{"num_attention_heads": 10, "hidden_act": "gelu", "tie_word_embeddings": true, "lr_mult_o": 1.52, "decay_shape": "linear", "batch_tokens": 131072, "max_seq_len": 1024}
MLP neurons of a small language model. Each row is named by its layer, matrix (up: input weights; down: output weights) and neuron, and shows model dimensions 48-175. Each number is 200 + 30 x the weight over its row's rms, rounded and kept within 0 to 999.
After each neuron's rows, "fires on" lists the tokens most often at its 100 highest values on Wikipedia text that the model never trained on. A number after a token or word is its count.

L3.up147,165,276,182,205,146,197,208,221,189,195,171,193,207,190,141,246,133,189,234,161,241,230,186,197,172,196,281,198,220,211,160,210,220,164,198,192,210,196,176,190,180,233,211,241,127,186,217,177,179,231,226,154,199,259,214,150,215,230,169,174,195,223,179,199,252,148,184,220,147,174,207,191,194,190,208,179,177,232,203,161,204,162,207,161,224,220,202,184,146,217,242,158,197,176,160,177,172,206,216,200,180,198,238,219,211,258,243,157,178,144,206,263,165,210,263,269,238,171,221,182,210,195,229,207,158,204,143,229
L3.down147,264,160,204,280,161,206,220,198,196,221,194,268,240,220,219,161,162,191,184,296,251,211,193,179,230,196,174,177,188,218,245,229,179,221,184,210,244,200,172,249,203,169,192,190,204,188,206,228,227,226,214,188,250,190,221,219,222,199,206,205,212,217,177,164,241,261,209,216,133,299,184,193,228,241,147,214,198,198,148,169,180,217,194,227,200,195,210,233,153,194,182,176,154,189,180,209,210,191,214,277,212,184,236,219,188,271,225,244,160,214,214,187,212,188,218,216,246,185,216,209,191,239,248,212,153,203,211,185
fires on: " Total" 20, " win" 13, " Top" 13, " won" 13, " Score" 6

L6.up1486,175,181,282,171,164,250,215,206,246,179,175,173,152,240,225,201,151,180,132,157,219,202,209,212,226,223,239,205,199,176,211,223,193,193,144,178,210,215,200,184,228,156,164,247,134,174,219,188,179,182,229,215,216,194,168,186,184,218,190,200,186,168,176,181,175,258,211,211,162,131,223,145,147,181,259,193,195,226,196,173,170,236,250,211,216,195,196,197,232,202,205,201,146,208,232,185,214,228,185,178,289,173,234,185,228,130,196,106,154,246,158,250,177,195,191,220,225,211,171,191,210,227,202,156,225,188,243,218
L6.down1486,196,156,258,131,195,246,124,133,219,191,190,187,189,180,181,199,227,195,187,195,250,164,179,168,208,215,180,213,197,228,205,188,191,141,228,194,205,257,229,215,217,186,219,219,207,211,186,245,178,194,210,214,195,204,214,189,252,191,166,177,197,208,198,226,207,250,244,171,192,178,231,239,192,237,199,258,203,212,123,199,162,194,219,194,165,258,267,209,172,210,185,188,187,207,205,202,161,221,219,199,212,169,210,223,164,166,216,229,217,243,142,226,228,165,216,237,139,152,177,205,175,187,209,234,191,184,190,155
fires on: " in" 38, " from" 10, " along" 8, " on" 7, " with" 5, " of" 5

L6.up1409,196,169,201,200,250,186,139,237,220,179,230,204,204,179,186,227,235,156,223,222,176,164,215,182,154,227,188,189,247,208,216,181,192,181,177,214,133,148,165,208,190,179,205,171,230,218,165,196,272,171,187,173,239,209,188,211,188,217,267,216,163,218,249,224,188,167,180,163,226,230,189,167,256,156,265,165,229,167,214,140,243,163,168,178,260,231,125,162,211,148,199,174,156,191,229,194,215,218,201,217,191,236,192,193,170,203,193,244,226,224,192,136,210,187,282,179,231,208,195,223,159,197,158,206,247,207,179,236
L6.down1409,150,271,159,148,250,195,200,188,227,198,236,191,148,181,202,197,182,167,182,182,229,137,212,208,204,198,206,150,202,210,184,161,175,223,174,186,179,167,219,218,187,213,220,217,220,205,262,196,254,187,225,167,179,217,194,192,162,256,173,251,165,220,216,209,244,201,202,203,218,220,189,228,258,212,234,229,206,167,186,196,203,211,149,141,189,145,208,238,179,213,220,139,177,230,203,209,185,159,223,295,149,226,169,211,203,207,207,203,166,212,192,241,206,239,190,189,203,231,170,179,152,211,169,197,217,170,232,173
fires on: "p" 17, "ap" 17, "-p" 14, "-P" 7, " \"p" 6

L11.up1081,173,234,164,177,206,240,204,204,214,200,218,228,143,167,211,184,190,146,272,208,152,242,215,197,139,195,226,191,180,206,164,205,189,226,200,227,216,157,177,210,184,191,126,201,224,225,186,255,165,183,133,218,238,155,153,194,160,215,189,209,210,215,218,182,235,202,192,186,198,225,215,192,217,232,196,202,216,187,195,193,223,235,139,235,147,255,161,188,238,199,215,215,242,218,203,213,227,217,182,278,197,197,181,196,250,279,206,208,182,213,224,187,233,204,153,148,219,148,187,170,224,183,154,233,213,229,237,225
L11.down1081,214,195,193,166,129,190,263,205,234,182,240,158,214,147,182,230,219,248,176,224,227,203,186,231,180,165,173,173,230,199,155,213,171,239,188,199,178,210,206,228,199,213,226,190,111,179,153,264,230,255,185,224,201,184,208,177,246,209,198,202,221,203,149,225,130,171,202,227,231,217,257,202,160,208,192,193,163,234,175,247,206,240,207,183,192,212,198,153,209,212,220,152,208,182,228,190,232,255,188,251,204,215,236,163,175,152,260,148,183,187,193,222,211,263,208,239,273,232,227,167,197,207,208,236,176,175,211,154
fires on: " for" 20, " of" 20, " |" 12, " For" 7, " by" 6

L3.up1161,208,210,214,182,217,116,191,204,229,234,201,156,218,158,181,229,176,215,194,239,138,179,154,209,152,170,227,157,253,202,178,168,214,175,192,196,205,162,238,214,203,190,174,210,222,253,245,179,253,219,152,140,236,192,221,211,205,215,165,198,226,231,192,202,165,221,203,213,139,213,210,174,169,178,223,213,158,187,234,217,221,151,225,203,212,194,139,162,157,236,227,166,203,167,191,244,159,202,172,251,193,174,204,144,199,238,207,259,231,200,197,219,181,169,205,176,211,209,160,201,228,185,191,189,189,244,152,215
L3.down1161,210,230,152,221,184,139,199,181,159,155,187,269,205,171,242,191,183,211,195,208,238,194,166,216,226,194,210,205,179,235,242,207,197,161,183,195,226,201,212,216,202,269,110,222,199,179,186,195,223,222,218,220,192,205,239,175,171,189,263,187,206,253,217,194,245,146,211,180,206,214,203,199,201,170,177,209,213,199,227,187,192,255,185,176,203,156,194,171,201,225,219,262,243,270,169,184,273,177,194,193,179,172,213,209,172,150,203,183,203,208,183,216,197,237,202,184,175,196,165,212,183,182,171,231,169,178,182,139
fires on: " million" 23, " Dr." 14, " d" 12, " Mr." 11, ",000" 6, " Mrs" 5

L3.up1640,210,183,260,257,233,214,187,179,173,173,224,223,200,187,169,184,191,193,228,197,215,182,192,197,204,222,161,232,227,226,199,236,197,184,184,175,181,243,180,158,181,157,189,189,164,242,174,202,187,193,193,189,178,240,156,186,228,229,155,200,226,189,191,149,182,245,228,198,166,165,185,221,208,185,225,158,167,221,202,197,214,236,164,205,230,174,139,183,165,183,257,204,209,178,208,191,171,238,197,215,160,238,162,240,239,201,222,170,134,167,196,195,145,205,216,190,207,198,204,199,165,198,177,212,182,219,133,194
L3.down1640,226,202,206,224,261,205,207,191,186,277,214,264,225,274,198,172,178,244,149,209,208,193,163,190,208,170,179,163,175,206,196,230,191,205,249,185,199,204,211,168,178,265,256,173,256,206,193,157,188,196,184,226,229,233,135,143,198,120,182,184,189,217,161,162,208,207,183,231,185,216,200,147,170,190,246,169,187,227,221,209,227,181,201,222,173,186,209,193,237,162,215,191,180,166,207,168,200,247,205,219,206,177,271,194,182,223,180,250,217,161,155,186,216,155,213,210,201,186,195,154,219,206,274,199,206,230,179,245
fires on: " University" 34, " coach" 9, " Duke" 7, " Premier" 6

L3.up893,152,167,210,154,183,231,233,215,152,188,195,205,275,192,182,231,221,168,212,162,195,216,183,211,115,223,169,243,175,200,179,182,150,205,175,183,203,207,181,245,260,240,204,178,164,182,236,217,193,178,232,214,228,178,212,201,188,149,213,220,163,186,195,245,222,238,211,227,207,196,248,180,173,225,198,195,189,185,155,167,196,265,195,237,204,174,203,185,210,217,188,204,196,227,208,175,140,173,228,221,183,204,198,306,214,235,198,231,214,255,189,192,192,178,205,205,202,231,217,214,191,191,129,233,207,215,231,192
L3.down893,240,205,209,252,252,161,183,189,190,222,230,219,202,173,177,200,161,171,170,188,187,170,225,199,211,210,197,190,205,239,194,212,170,203,187,193,231,171,224,179,155,162,164,208,251,253,139,152,178,287,190,208,192,262,172,230,190,208,223,120,209,158,202,215,175,158,175,216,179,181,207,216,214,166,190,199,180,143,197,202,140,170,255,190,227,239,213,199,182,174,174,194,226,197,217,190,234,203,227,220,217,176,207,249,124,203,205,184,198,218,234,202,186,197,191,278,176,220,205,200,211,165,205,197,153,161,217,147
fires on: ")" 33, "\"" 14, "es." 6, "ana" 4

L11.up778,193,199,170,222,257,162,182,197,228,152,156,222,214,174,149,185,177,221,221,175,163,239,204,205,180,236,215,213,201,172,181,176,192,168,234,174,192,234,204,228,212,193,209,196,237,186,156,263,203,248,176,161,228,169,175,118,205,197,187,190,213,238,260,188,203,207,137,196,233,218,226,159,278,185,180,169,177,176,200,213,204,235,207,268,156,156,241,170,225,190,242,255,191,205,218,182,245,179,225,184,204,161,241,194,227,228,206,132,203,235,183,165,175,209,206,232,239,150,213,187,187,227,209,184,224,189,217,223
L11.down778,163,175,226,212,172,239,198,242,217,241,196,176,213,213,191,187,231,244,171,220,209,171,213,221,218,172,222,237,229,228,184,183,230,238,227,210,189,212,247,218,224,227,219,175,187,238,179,173,216,191,190,192,210,196,222,228,193,206,201,199,180,173,157,222,165,180,208,251,190,194,175,133,185,213,266,194,181,219,174,216,184,209,188,161,232,184,241,200,179,202,223,146,213,181,267,194,149,260,232,206,206,234,204,213,141,165,174,236,236,170,248,275,247,208,212,221,137,171,214,218,260,151,203,241,164,210,215,161
fires on: " of" 31, " to" 8, " for" 7, " J" 6, " at" 5, " St" 5

L3.up608,213,204,174,183,228,168,228,198,217,198,200,173,253,237,187,196,179,224,136,253,228,243,196,215,174,187,211,220,201,182,209,239,190,214,144,199,158,251,161,214,197,251,238,227,165,212,192,201,178,221,211,194,167,137,246,182,200,155,177,171,156,221,184,171,274,218,197,183,219,256,161,261,167,192,218,264,238,181,257,202,210,206,227,207,175,185,155,156,183,185,198,223,186,257,193,233,218,199,240,199,163,219,212,239,201,211,210,195,198,178,240,178,178,194,192,240,250,207,182,182,162,183,171,198,214,312,204,251
L3.down608,222,247,237,188,204,210,240,213,249,157,207,234,239,225,196,199,225,181,237,205,240,215,170,187,188,223,229,217,219,173,205,188,149,208,164,212,194,259,196,181,185,170,249,178,232,220,150,223,170,240,197,169,216,159,220,162,187,227,186,199,192,208,215,191,244,228,206,193,202,189,231,219,222,200,223,254,168,211,162,192,178,234,219,213,173,213,174,180,225,178,230,184,223,201,217,198,234,198,185,153,192,241,142,197,199,205,209,221,181,173,242,191,199,185,184,216,160,170,189,234,191,140,127,216,209,255,215,158
fires on: " including" 34, " while" 8, " included" 7, " sent" 6, " such" 6

L6.up1421,227,202,253,196,156,201,187,193,207,181,201,158,231,254,207,227,215,226,216,163,127,158,228,188,274,219,219,206,200,193,218,161,201,242,219,174,233,212,166,164,219,235,221,232,107,156,209,172,153,232,230,234,210,170,159,228,190,193,225,191,193,174,203,175,190,181,189,208,225,179,193,177,186,195,195,184,167,180,220,199,196,186,236,167,178,237,219,227,196,200,247,178,189,175,210,182,154,237,183,196,242,240,223,188,251,142,208,229,157,233,178,221,193,188,212,234,231,236,193,208,188,201,196,145,192,182,202,166
L6.down1421,220,216,161,186,193,237,181,174,190,188,181,194,241,187,168,225,228,169,176,196,159,198,195,175,188,215,251,201,200,231,256,208,203,160,195,165,202,184,183,168,209,173,220,174,257,174,189,221,204,171,195,142,194,218,146,187,180,194,183,184,201,209,255,238,198,194,198,218,198,215,225,209,209,199,222,229,154,162,133,195,134,233,166,220,185,219,201,241,209,235,182,173,219,190,178,294,208,193,162,160,195,300,237,169,189,243,158,211,207,219,217,201,195,213,152,226,166,201,163,194,202,202,262,199,198,191,228,178
fires on: " of" 35, " de" 15, " the" 6, " for" 4, " in" 4, " and" 4

L3.up1067,214,213,156,218,241,165,171,248,197,198,190,213,266,168,155,238,216,178,189,184,210,199,176,228,174,175,187,254,238,208,181,248,170,189,209,199,196,154,165,188,198,171,231,211,164,228,213,252,192,212,211,176,216,206,205,203,200,250,112,183,235,166,144,241,200,183,197,213,208,204,148,230,209,191,177,220,188,188,200,206,176,128,215,239,244,170,159,167,226,232,214,163,194,177,212,220,138,176,237,201,201,134,208,237,186,159,207,163,197,210,144,215,207,188,225,247,209,166,162,206,208,187,229,190,227,231,211,255
L3.down1067,185,189,243,209,178,156,180,152,159,208,206,189,218,153,225,224,184,225,133,211,205,279,180,202,245,217,171,201,163,219,252,199,168,174,235,139,243,197,234,163,220,163,182,173,229,216,210,201,210,225,204,220,141,202,193,229,190,191,183,215,227,218,191,161,168,199,154,212,208,253,215,118,231,128,206,193,212,224,211,201,224,240,214,196,239,210,159,180,260,180,170,199,223,199,181,214,172,228,184,243,159,187,158,206,254,195,196,240,195,140,246,191,209,224,160,133,222,144,237,191,207,190,236,199,192,189,236,226
fires on: " medal" 24, " win" 15, " won" 9, " cards" 8, " victory" 6, " Trophy" 6

L3.up1499,182,231,182,173,204,182,194,276,189,211,207,258,254,230,231,197,183,166,135,251,205,227,199,237,188,175,174,211,174,244,194,205,145,168,234,220,209,210,195,239,184,257,136,197,169,201,232,209,232,218,218,181,212,231,182,241,183,216,240,197,188,182,120,200,240,182,217,148,191,229,193,188,181,202,219,178,195,219,219,156,197,186,180,162,216,185,222,218,219,219,173,241,165,198,209,208,221,215,183,184,259,197,203,222,215,124,186,241,199,178,179,208,183,233,222,152,158,137,191,192,166,198,188,170,227,236,200,181
L3.down1499,174,199,174,192,229,216,214,179,188,223,199,214,219,210,243,192,218,191,222,181,193,198,168,212,174,190,218,174,173,177,154,248,174,196,219,183,218,164,230,223,174,238,128,224,206,204,168,210,233,268,173,211,203,201,215,241,232,212,201,232,167,136,204,223,215,220,215,195,179,251,217,190,171,174,212,223,222,128,163,194,172,209,221,183,199,124,201,220,174,228,229,183,221,210,218,146,162,253,178,196,200,220,226,183,225,209,239,208,240,193,195,210,234,185,173,204,118,218,246,239,173,185,236,183,221,189,220,176
fires on: "d" 27, " d" 24, "-D" 14, "-d" 8, "D" 5